Weights of a small transformer language model.
Size: 25 layers, width 320, 10 heads of 32, MLP 1600 tanh GELU, vocabulary 7800, 38.6M parameters.
MLP neurons of a small language model. Each row is named by its layer, matrix (up: input weights) and neuron, and shows model dimensions 32-287. Each number is 128 + 32 x the weight over its row's rms, rounded and kept within 0 to 255. Numbers have three digits each.
After each neuron's rows, "fires in" lists the words (lower case) most often at its 100 highest values on Wikipedia text that the model never trained on; "fires on" lists the tokens most often at its 100 highest values on Wikipedia text that the model never trained on.

L2.up590:114152103161156116140142080149138088125188101166084169150117054094103146164136119124144140149091079119154069195165125145114146103148119180120136102111186105142126101099099179127077210144153113148153145148112099132152136165109164122120122102089163129112132153173142156104152166183145126124137104119095114056113137158114080104098110104108097136096155119123084099108178148154141099191143145078091131148159119078157122075079145132093071121168111142095152132091114084054148145114097088116104121095168091160149144110153166111136097170114178151086144184115185145072161149109156129110114074211098158114146072101138130097118090111166078063111155116104110158117091119105064132093150098108169144151102119115129112099160136146072089126149117114125098145178142091134138137129117120
fires in: "former", "van", "model", "hapoel"
fires on: " former", "ap", " van", " Mod", "osp", " mod"

L2.up660:097154179152155119082108149176146109120162097131108095158136110140172193124149109168115114097146094087138144161116126116133174087185127142174143103137113114170141105099103202116168138113109124142082085198081075107102138147105148163119119110152139132158151162118074207125078172175117187120100133083135083138123078159130147096167115100130172131131099128164107097156140156121172142095154105137129103120140082099076144109082158157106114090147168135161151125140130126162093119185052108133107107176129122144165097144168085101142180090167092078130098098137090092163176115132123094108088093198099089136108180176089080117134177141093138157080128065074161162082147151171059114123061126121099048133107228098069156070171131108151109159187141172094125146152088190122154076155166074
fires in: "so", "year", "vice", "sqmi", "too", "success"
fires on: " so", "year", " vice", " success", "mi", " too"

L2.up1398:133118162105157066073140175088109165147138100071123102151080114062144201108154160050214128125071125102100070161123097110136145131131139123139108137107162126138181137085086171138109126134095108155125106102125139149133136135115133119149077078107102149100108101071147127091106151160118116138135130101126103091149141121100181125122152099102105076133105119088093121090110134113124152097079160207152089167122142150177140120186219175152131114130165156154181151120092146177159141142075197084125062113086144156164099141102109150113095132168136168136119081117148183177133166174038129147075151138130166135142190170136127100150107111122159108077149119139134126118189130140139152119133169133134142117082167192121113107150159117145164113018143072170126161131102122118156109128122126
fires in: "not", "still", "census", "again", "also", "none"
fires on: " not", " Not", " still", " again", " census"

L2.up332:162112123145166123153197137179101093161085148179135153110168110101145171102098137178138129085119081143150143154113123149163111087084146106134110102156085165096135106163104133154074124126248105091121137099175104095130124162137124118139102067210113155150119072154143092186126112190089153113127074069089113086137134105085075170134073122128151156169151171073102158103080112075117079122201108097121122095111158178144142135113082124104065091138124129122120159126165100164148132142109084172128076144135105094145105146142093099188183183141125137168121145123155166127122105142091095205136140149088116104101114145157080130110135099154111176138113190124124044106174155138099139122101100093084226082085153142122112121149110070090116088145117128161168120169177099136143104138096190
fires in: "used", "use"
fires on: " used", " use"

L15.up120:104153108111109134109133128081165120137108104144101118107101132134152101151116126085152139115143122111131140152166082045102137128152087139163122165138110150154112180105180075151131097187125098138148157174137136127089123093087104048146157195168112153038142142152163129116123093083141155123123101190103173138167100204072178168078130090098137155097139080155199118181147099120148136119153112108162135135090176137137110157136136102154097094123110106202131118064140068082167132145131173182121060160119158116130118132105115102096107151127147223088109068169120100151134086177179098089084121178076108189120185124099141121149164176087102134125151109166167148078096108126138064129140132129079100149136169135120132110139119153148107066104114073146116154073116123134084154114119132
fires in: "the", "a", "his", "that"
fires on: " the", " a", " his", " that"

L2.up1266:207127149211145118118167157174178108130171093108151099108154145180132148140129134089107145118149196123129110098141113147120140122077152062059183114117064111131166127099094110146119174086097138107146090096182155102080137091117163115129174168162136137085116175103133101169105110137151125161121157131146126149139166142084114131149163115117152106164112130175115096205130111126114075169171093110172078126148140088154140107078151166081128119114099122141178127120170144167083133055096113124131134128089066115096120107144111086133151149120048119200177133133119089093103117135169080156123108114099102121102114137212094078145087090146098118101189080096134094126152181161118145091125097128138162089176114169141144078160104103148157092161109122123145136170127082112146094187090136
fires in: "used", "career", "sold", "son", "family", "wife"
fires on: " used", " sold", " son", "Career", " family", " wife"

L9.up803:112144162139162146145068128158122095149158080141162133106082086100181078091088065061163138052131155089133128120087083146087162095133172146089131165087154177107136155121074102071132122092140148132136156157094087127127103105117114116168146089130103157081179186125134156175176203147106110112106108145145173160087143163166100154112125100146134158056132161140112079088117173098100166099147132192111176072134176136103173170080063111122045169091119140113184127107152151151077098113154131115105095139092179099155133123162146074158110149115099122118113101159118100155152158114118191101087148110156110119074125121135095175112098114112174103085132115125099160061117108125070123140127105147103123130141107135169093100216113126119149117107097130086133132097131169100134153161156142
fires in: "the", "her", "all", "a"
fires on: " the", " her", " a", " all"

L2.up543:137141076111073139112148127057147122149146102082104154147141127138168127162081044138131131119109113178133103131096167113074131164182122185134165144190117187109121137199132092122117129119123103131149143153108126149214092196099119160062102166113095154144125092141119158073108146098161101088034107101084157130164115165127189163095136193139140125129082144147100117128114132092083134119099126167122105119100113071122122141116137182107115120164148172130100127141101117178151164148101122130113128182076164136121095110086059134099151143099135109056117173122129145077104126122141064060193090101151181127119134094122194115142137145105107112112099106126148166189104091165126112106129111136125096126178123156131182089126180116110181121181109138118126166109124109058148108155074106
fires in: "is", "was", "were", "ret", "part"
fires on: " is", " was", " were", " Ret", " part", " had"

L2.up439:138141110177133113144162119061182137146090096130125181108117147076133119126127131064120154164134133124093154151135157122095106093111147108129146111113161031107083178216117143128135168117128107168109090194156114169111127155046189159124020080096156121133048110097128093130094096139112191139165159079100153137116111179107122163101105122163189107111180113091141095171097115090127149158090133134109150201136130183144102120161117173152154119120099105192115116087081072130155155071135139132091152056166138135153157133141174144156127113124174070120112152117132122106102129074134130105123131196156116128081053135140063101105130111087191094196078121103156197122146134135174140101155145139172118125116134144122132103106097126144149097092158146067167136072123120157093189144136114
fires in: "no", "not", "never", "pour", "little"
fires on: "our", " no", " not", " never", " No"

L2.up1297:102106128100132155164087158118165162108128133109186113119146159113070108106122168052164129117087144169160150125131163109081076068176096155096084139186095161121192143135147176080084144099132134130083149123069182131154213045112145124119118110144160142113119115068154120120089091062112159104120091090127168138102119110103191147117114152143124134155090109117183151056106184093152128138103137105150099131083078136116194196085175126125089122116083145145124024115121108049092154129123129151154142143198170165137173114186125103115113091148128133171109129123182140137121125105107115162127096082151129141134133133098145121116140169110139138177142171126179059164119120109116110104137111095091178160142135124118142142101111139095133135115086179154151149114089092106111120123197098
fires in: "democratic", "republican", "presidential", "playoffs", "offs", "their"
fires on: " Democratic", " Republican", " presidential", "offs", "com"

L15.up576:143123120099117153119125154144167133198139056155082136137188180104114158148190164158148093125128143051109144118144205127150163096145104105164096100108139171129140106119121155179117124097150135144065168097128205139129159091103127120077080095155095114097112106153127148069160115096085046068124120126159114092120122111090106052026092129069114115122098103093156121131100179136136126132118170149065113131150161134133141117082113044160221205070116134142161141114100120129143101135102170156135142136092147171094135159111105103102159138145181168102135100139119133131203141126113083090104140128157174158133126168146096113131135151174143175138118152104111163142081119101139117151091139086098125098095087153092102117118121185120135177104117083143041100151132120117142181081123103
fires in: "as"
fires on: " as", " As", "As", "ug"

L15.up495:132132121135094163082186070152138159053075146098147147172139122106119129108087204175106134169139104156114124174103141138089145138132186167130096078163145115151047134136165111134107124127104165102113156158121144128156148194137135099171118104138106154111110134159118090124204173162132114088095133160178162109126126160123140144158150092071160125153071101139143155125152108107138116154136080123122144144116174169133122081112119134156112056157095119118119121180136144156192111119073052065155163115104098126144178154134112126132084197164157111172141123124125184088126122174103121056163131141165090108124122096097226145122176088141166149129140098181111112093149134133116177142129125108148140161112179129106127073125163126050143132158049100128120097113165026215160115070157162
fires in: "as", "became", "become", "be", "being", "it"
fires on: " as", " became", " become", " be", " being", " it"

L15.up147:170132060063131148099148127076103094157166114184137103086156172159123106133178106134167107149108170109090112080096150148082116079139133084129147102080121116172096076168179127133095133115170140095096115182106092123164156140191140197126153098170097173094119083096110121187155133137186129125115167125159111122108089087152145135150158109111086139166147126084160140135192138108085136100139085200193167093141118097146114142195091128154089146046141162124142112097135098124097129140134130133097157097093134140122124109089131119182078122135150125149097143179097123143108065109181143069121148161147114151154135162181103140071103086114177126081112197066110159081170159149111076118125158069154149137103159145130078066143113096132094155135136112094126143107182137119136057128094124
fires in: "and", "more", "most", "n", "well"
fires on: " and", " N", " more", " most", "N", " well"

L2.up79:146156187178167150094145071085160140113139181118125123114122123128160129134090180147143104164125119145145083050165107109131101155147095132152114091123118106123100175096097110106044060120149141137133056125136121130145177109192148101055170107129092149139077159204143144068148118056170180104109051144136140107133113114124145130117117165074136144172118112143138151097140142135155116149137163127167041127077081154150133137138067093163087093086108120146102060122174131155157174122137113089089113148135108113219152109150189170173125160110119130107142111037143191115097153133112115107106146149126157078172090101161163163115100108112178096129080126171172159109131077168172147169128125175144122100100089093116148150157142115109152137136139122110187100103184130123105141172154091
fires in: "number", "website", "cost", "speed", "www", "rank"
fires on: " number", " cost", "bor", " Website", " speed", " Rank"

L2.up1379:140126126103112113119169160176145078140100082128116098129144135116075120103168068130113108142181144128124144108128121115155137097102176099185182171172121120133107148181152142062109125122106102093158147106134076080154182151147173178135173155171147138132169105196122180127134049177120125113142102134137126182121110201143116148093074108113141150085089142168071064127132114064086176151092092150099176134101099117109221132086141145123118131104138110086124089136140117144116119122123078083069166148125146158151146135161103143117108169149126133090096205147133145139170180126174078119095110102161129082118126068085117085090156158085125081160162107156139096133107131075114122169106098176108160110133122150140153118097131125176101130208162123146151129120138104149104156116135101
fires in: "out", "over", "once", "place", "mōri"
fires on: " out", " over", "ō", " once", " place"

L2.up577:064128185114148112174144239091098089128149108117137129166175158102085119145142125109130152095122087166119193122115176142165130134148119178138133206105095090147135140150166117060145161141150163125182152139122181205108119142153110145098112137149143147069145131130099135120104135089087108110129185153159143136106086146153157112107113161149147174083131173076139129127098088119121155123119121158151116145108144134095096193140116098172104100115105096172142142103089135095176123185161110144122095083052121120132095113086121124124114108156106072143142138075095180141127136072095121113140121124108120122077121080120107177110095173106123143116122131160136148059092142145164095096112106180232085118130085127040135101145090097039156102172179166168122127160176150126092089161076123
fires in: "or", "rather", "usually", "pacific", "very", "especially"
fires on: " or", " rather", " usually", " Pacific"

L15.up1069:092144126079076153074090084098102100135100148139144134089073098104180104102112153122090169126207116090092156114095170162131124120152112121143166167114127158120124089101104110102129169174126127160079109046055143139134169092123138103111115057118121075096075117181225162127153136140101121143169095111144144199123149172133138145131130087085148124083162147085123083144118097093138159090153152202107049096131142153154174103136141107156149170106109082120092138151107125138117108154156136105128098094185171156134119126152087138139129118140091109100061148102128149093112115099101137122168140150125143113127150082165087212091093168176120093109154135195148150177143183122092193172072109136203101100168123171116117071140163144129139113130175127141123093163118119168101163139131101
fires in: "an"
fires on: " an", " M", "M", " Par"

L4.up266:114090100102065109150133167128120092134100106116093169120121131166168127154134144119094111089147109119123158091099121109122172188090168124153127125150079068119096152148151129130163163208185204122158122137150098117119153130103106137094107133097134095198127111210094093082158158127161097128135156119120130123161130095127090068149140151132137092106124108143144143119144127089152099090095144130129148139141135149111143112153085111110134066163080121146131154139190084104189100134135189125162077135173141117115082140130123083095173067077159146086118051136192148097071093177215144135080121100153133123159180113089087174111145084128144164162143113105130156195139188111115162135114132100148148080058103124125122130107095108174122114122173159124197113060120129151064168125112120
fires in: "on"
fires on: " on"

L2.up442:134159181160174145128110113127134122126098113135151177136130098133134131128139148143103201132127137169175122113074107159126149053154162107139104139125087105158105108114169149133111136133148111121104190092114100104044098115170172170155114107098124136077147107134194139170131159075097088144071195133140109077125112117114085119078142120168150117070099151120147135089106126096120182162083101167141152064116114097115125105100081081094146056114123167107071149123071110096110151074157095138140174123101080145092166070096135127137097172179175150126145129178110174164137162127152125153126107074133094153083070151129106124107140169136150098141183081135110094103103082193131171133132113136087103128119106111154133174141129137203131097155115154123103121121134172088117145083101097
fires in: "when", "if", "although", "while", "once"
fires on: " when", " if", " When", " while", " once", " If"

L2.up1133:165112140129166143132090190114054115108105103117164124110097136104183123145159098095110181132077152100078174164140089120137136188075162131155142197118114090093129165150064138120145185101102102121111055153156151176129116102129149091139083142162103120187076076076103083128161105167151136169168098127096151136146103124084153112080124143156125159098126096141150111118116138095130151169077122131082111166153176073125074097138125140136135139185170144144140125148094123137186099122091136147088154084127142159143143132147129141098062145067100129135136207157121192129136153178057099094164065159143107094158095159142118070140153169107122105113154095128082189077156122150162192101148093088157172134122166148156194148112109097148095120108129157159107140171121144133135130122095117
fires in: "not", "t"
fires on: " not", " Not", "'t"

L15.up956:178077151173159115088144080133159122125112103168093105081162108157093111135144170100112079197115118104077160111092153108109159089140163129176110122196056083047109143158074135125114145140039128133122104094135154161185102102111161105148118173227078075188115146145139110142157154184086076159192143137133078117084161167088087108138106106126108106106123164147121161151117132091143156086111093111131111126144156136132180107101086116128106141125086144079121116165130138096093079101122121139141151099106071124148150154124070131144128124129122140099168139090138106089112108081153141195147157141143132078136122126164146080083132114150186162159137168130119094066145183149120113127151158163163179117104134155110202084154153083080143143134103180167106176127110123113155130103111110
fires in: "be", "being"
fires on: " be", " being", " Be", "iz"

L2.up277:119162080151135105086124196120102125121203081126059085125104116124184108102141137115135115136147161136147159088165080138184168173183135120191108129095135132082140089181089080110090107111086123138076119168138114129163130147083113106089095150189141152138102104091099121141097157146152141201161128151182128144141120155119119135103112140197120119190166135175152137172141144068150105154121122126149102162156133165157061100155107154171096188122191073133178113148120084147095054164109190137087124108150074091106129091105145140157164077129171106125152107126142127133153085088144157122131139089076170127096138117068136104146127136137133100137075143162162101071152152088091132155140097079118134148166124167088151172105114142142134080106102130150114105137055153093134112133170149
fires in: "same", "not", "present", "old", "overall", "older"
fires on: " same", " not", " present", " old", " overall", " older"

L15.up1133:110132156082160088076113189164107115111117173173114103175152106156136171143181111102073085194100171110072148170074083159123146087106167102136102120159128127122146162177163167089201186097181183158112134193107091160139111106081107138147087082144139102175132120151107166162149128117106149163141142098106122111191116161137141125065141086123132111154146047116152153101134159120081121184153162140116123104138097142081133087206121136080155156080179105082140136107137116121133156157150162110137088165120081129117164100080123160132132064146132114150168117130084104139172119121111108117118149100126113151138099090130125086109183096121102084130138136103169072120163121173083170087097136116158148065081110083068082096131189134153144144128160076069095170205119078128217060162140148
fires in: "was", "out", "were", "up", "as", "most"
fires on: " was", " out", " were", " up", " as"

L15.up708:119141153119151094181122123175112085150090128155143104081148149127134113068128112125108105172117166172164159145111112207071125123116164138088096118127098075121083167129091100126105142137107095156122094226115147119100153145126171138106158166125090101110115176097084081112116146078181131080125124091124207081027094158117091099228141109127108075119152113114166076097128062087109114063142096129124167125141074141112170102119144132108122125121125145197128152140130163082127135122154117168125089116194154128153129141178103161157125152118112157136173145169137124099074119136173133161103156120115147152081129183134077143155131074084135089086117114116176147097181101102130149130088180163186149091133147122124136128173141178127113112154111172107116067147135098131148121048133133
fires in: "most", "an", "more", "major", "other", "total"
fires on: " an", " more", " most", " Other", " major", " Most"

L15.up1577:105120088104120089106122173090132126118136108181172133161122146152109091094162139133135125131113186095190118141115144159152129070143022127113147161147101099110148087180099213093164088185180124115116117048084159135190117121167146180121173160174138118149130142178113202134141117163112163111110139110126111156133107146160172143157119124111064162136098145146168079081074115131171122079142162182111147125131129201178127102135119161109120137133092099148068096161094112157118138164114114106115134123086114063111102101170104124136150112145107074169174077164101083117118028128109086135068124113105101101163149113044172124156155113127178110202135117103214090131095126152111111117150137136133168156135102145177093154103119148147132124132155096093114088114111101097084131063138092
fires in: "on", "january", "august", "april", "march"
fires on: " on", "On", " August", " January", " April", " On"

L4.up1157:116097165124109089071156144169130105128168165090120073124128099099152089114079157103158093135099204139129140094132107111111147088103161157198114162191097096131149101117122152078124126140081129107178125140041112083149151119137109126118139134105092059151150136167143126101083103114147158114106182096114119121099125144124068122107107121197107110181077125137184094092109127055129105194135139111078138116101179125142169045147163098109167114151129079087124128072150114164071149167135088091102134082088107167137138114145120140069158169101127105107125128102164153157206119143134127182134171118140167156080178124121102139104198125088173154255121142140144110141157132124131122091096123182148138149104087116078193152173187108133167096096132154137150099166178126118114119105086140
fires in: "been", "be", "being", "games", "is"
fires on: " been", " be", " Be", " Games", " is", " being"

L4.up863:153055137080101126143132156079128149109146143116082156192203145113130118164132117129134082174166144135165150123134094097128059143140119051111121120092158162163160138144179122153147134115187164198082097116074078106157107088188120167119142130157109133158071113158135158125171138066160109093127219155085129111183133168066103186137138092114137102153163076129102160106072152105121116108118164141082133125092114161168125110205123113143173112102126170124164131114159160067117071163090126223106137141058178122140150192150133112093162158097126171101118114151149135105099104116131131110174134160131130147123164147149085131130078101131196100171082153149151091068142155099114129118118133159119124109122058163159135112120082110146112148128141137094184126073210122121105149192107142
fires in: "as", "also", "still", "for"
fires on: " as", " also", " still", " for", "light", "ock"

L2.up1084:168166126131068155139052117110086108104116150108176141139187163165121102103169124168143090106130109113054194107178092146092137155180123183172116088187131113188146166104127081125092169071100159147161139084118126130158149071121118128103086143073130087141204120159126117133110131157143116155173104095145059135155112175152163094111158156118154098140190167115180088076170163159166095156130139166124095111140159117077142154163104151079092128072117156135109087088122094070141117167088106089080189116127115177184155098156137135108137137108111136155088150136128133097141111090197141142135184148109151154157134073129133096169131160093144160137131100141087125136150158168143102103100105220144137128139168126104129142131177135127138143189163142163141200113161158165131088189127086
fires in: "but", "she", "until", "games"
fires on: " but", " she", " until", " sw", " Sw"

L15.up125:119114082144143132023108133135156061163156135149140141145119147143096019104168128067119133098057111146113108103144155090188107117117137128138112165153146070097086116076121069167123110166131116139113086176168173124159183190116185194111116122060133141168136173148093116146167094052148037156120147123104077160079135129166111135173166135170104120097124128141118122081121078095159124130094133134117112153096119122140151077154151168165099153101105105188162061157155128110141061103126120157108137083129158119122100121157147081124144130059103102140165135168143125131060096124087124142156139149102096085165133133087138178156072160148168090140067158126075094148105139164138063105167106107088121089159195098088153154094124121172146131123120134174100127181094141140142098094180138
fires in: "on", "of", "born"
fires on: " on", "On", " of", "ol", "born", "in"

L4.up1185:112144137120121103164130192147083100136140066159098100188143167158148197094143131162092137097171163154050130072099130126143135105100134115152177124079162145128071168115128109147160146144115124113119156089103125160120105159077092146097097105131144091158175154163100157183136113168130156147165128091145046137110114118172116084114115145105074133112161130150128131131142178063086136143109113081122168151096132143095088144126160148152092073133135123105125147079156099084110208114191116129086112139133125141075099135126103079191073111102065072112197182127084077124121124105138071137130121133083109126167140138082142116072113128122152126123119139103121128113125118203152189125164115182173150131123115078130167093167137206119170129102118167116097115183084114175113104192157114
fires in: "out", "high", "about", "over", "highway"
fires on: " out", " high", " over", "out", " down"

L2.up1078:089173163125122115174150207162190084113167160123094200127130119111117132169129115159160162115113162137122095228108121175135094131138090185162123122154123179115116097076114083092150151111137123142154131156175114142132149132137145103091097123103149102104070080091098129073047165141138158121143146119123149129146081149076180129156129145086092119116094155069140115125138163102142130126124089113084107096155100152138114103112116145159082125142136137144083162111073087137132218157109104131117130089187149128131119147114130160116087097108156136157186139085067176126179135104126109054143131151141096129132139096113088135143081117084109109163115232189166144091124092123166093118101164133108106121149158138085162101101125115144093117090119144068102169087046139164084133179130133
fires in: "or"
fires on: " or", " Or", " col"

L2.up129:177127149135115119140169135151116090134105150121100133107142129096158104166136194119124157153133083125136100110094097152122128028057186064115094170172165078133148149115115127166151066118120092151093137122115131134111127109165126143072112162132109121112075098133123121134190110086153116154098179117086133101114133083128128069142052116175091125106148121116115109105152121130090085140111184099104164120134097130101127118152164094146098147192115133154179153164080145150128188132129160145082136111090137116052000099135098157168135157111045108148131146132127065113169180198169174099127125177125138127190162141100143169132135076102140142178113162176096169088149116078146145113098125111079106109120155061128127142052088126123133163040127048110113135172143107056158139084084137
fires in: "south", "north", "west", "subspecies", "east"
fires on: "ong", " South", " North", " West", " south", " north"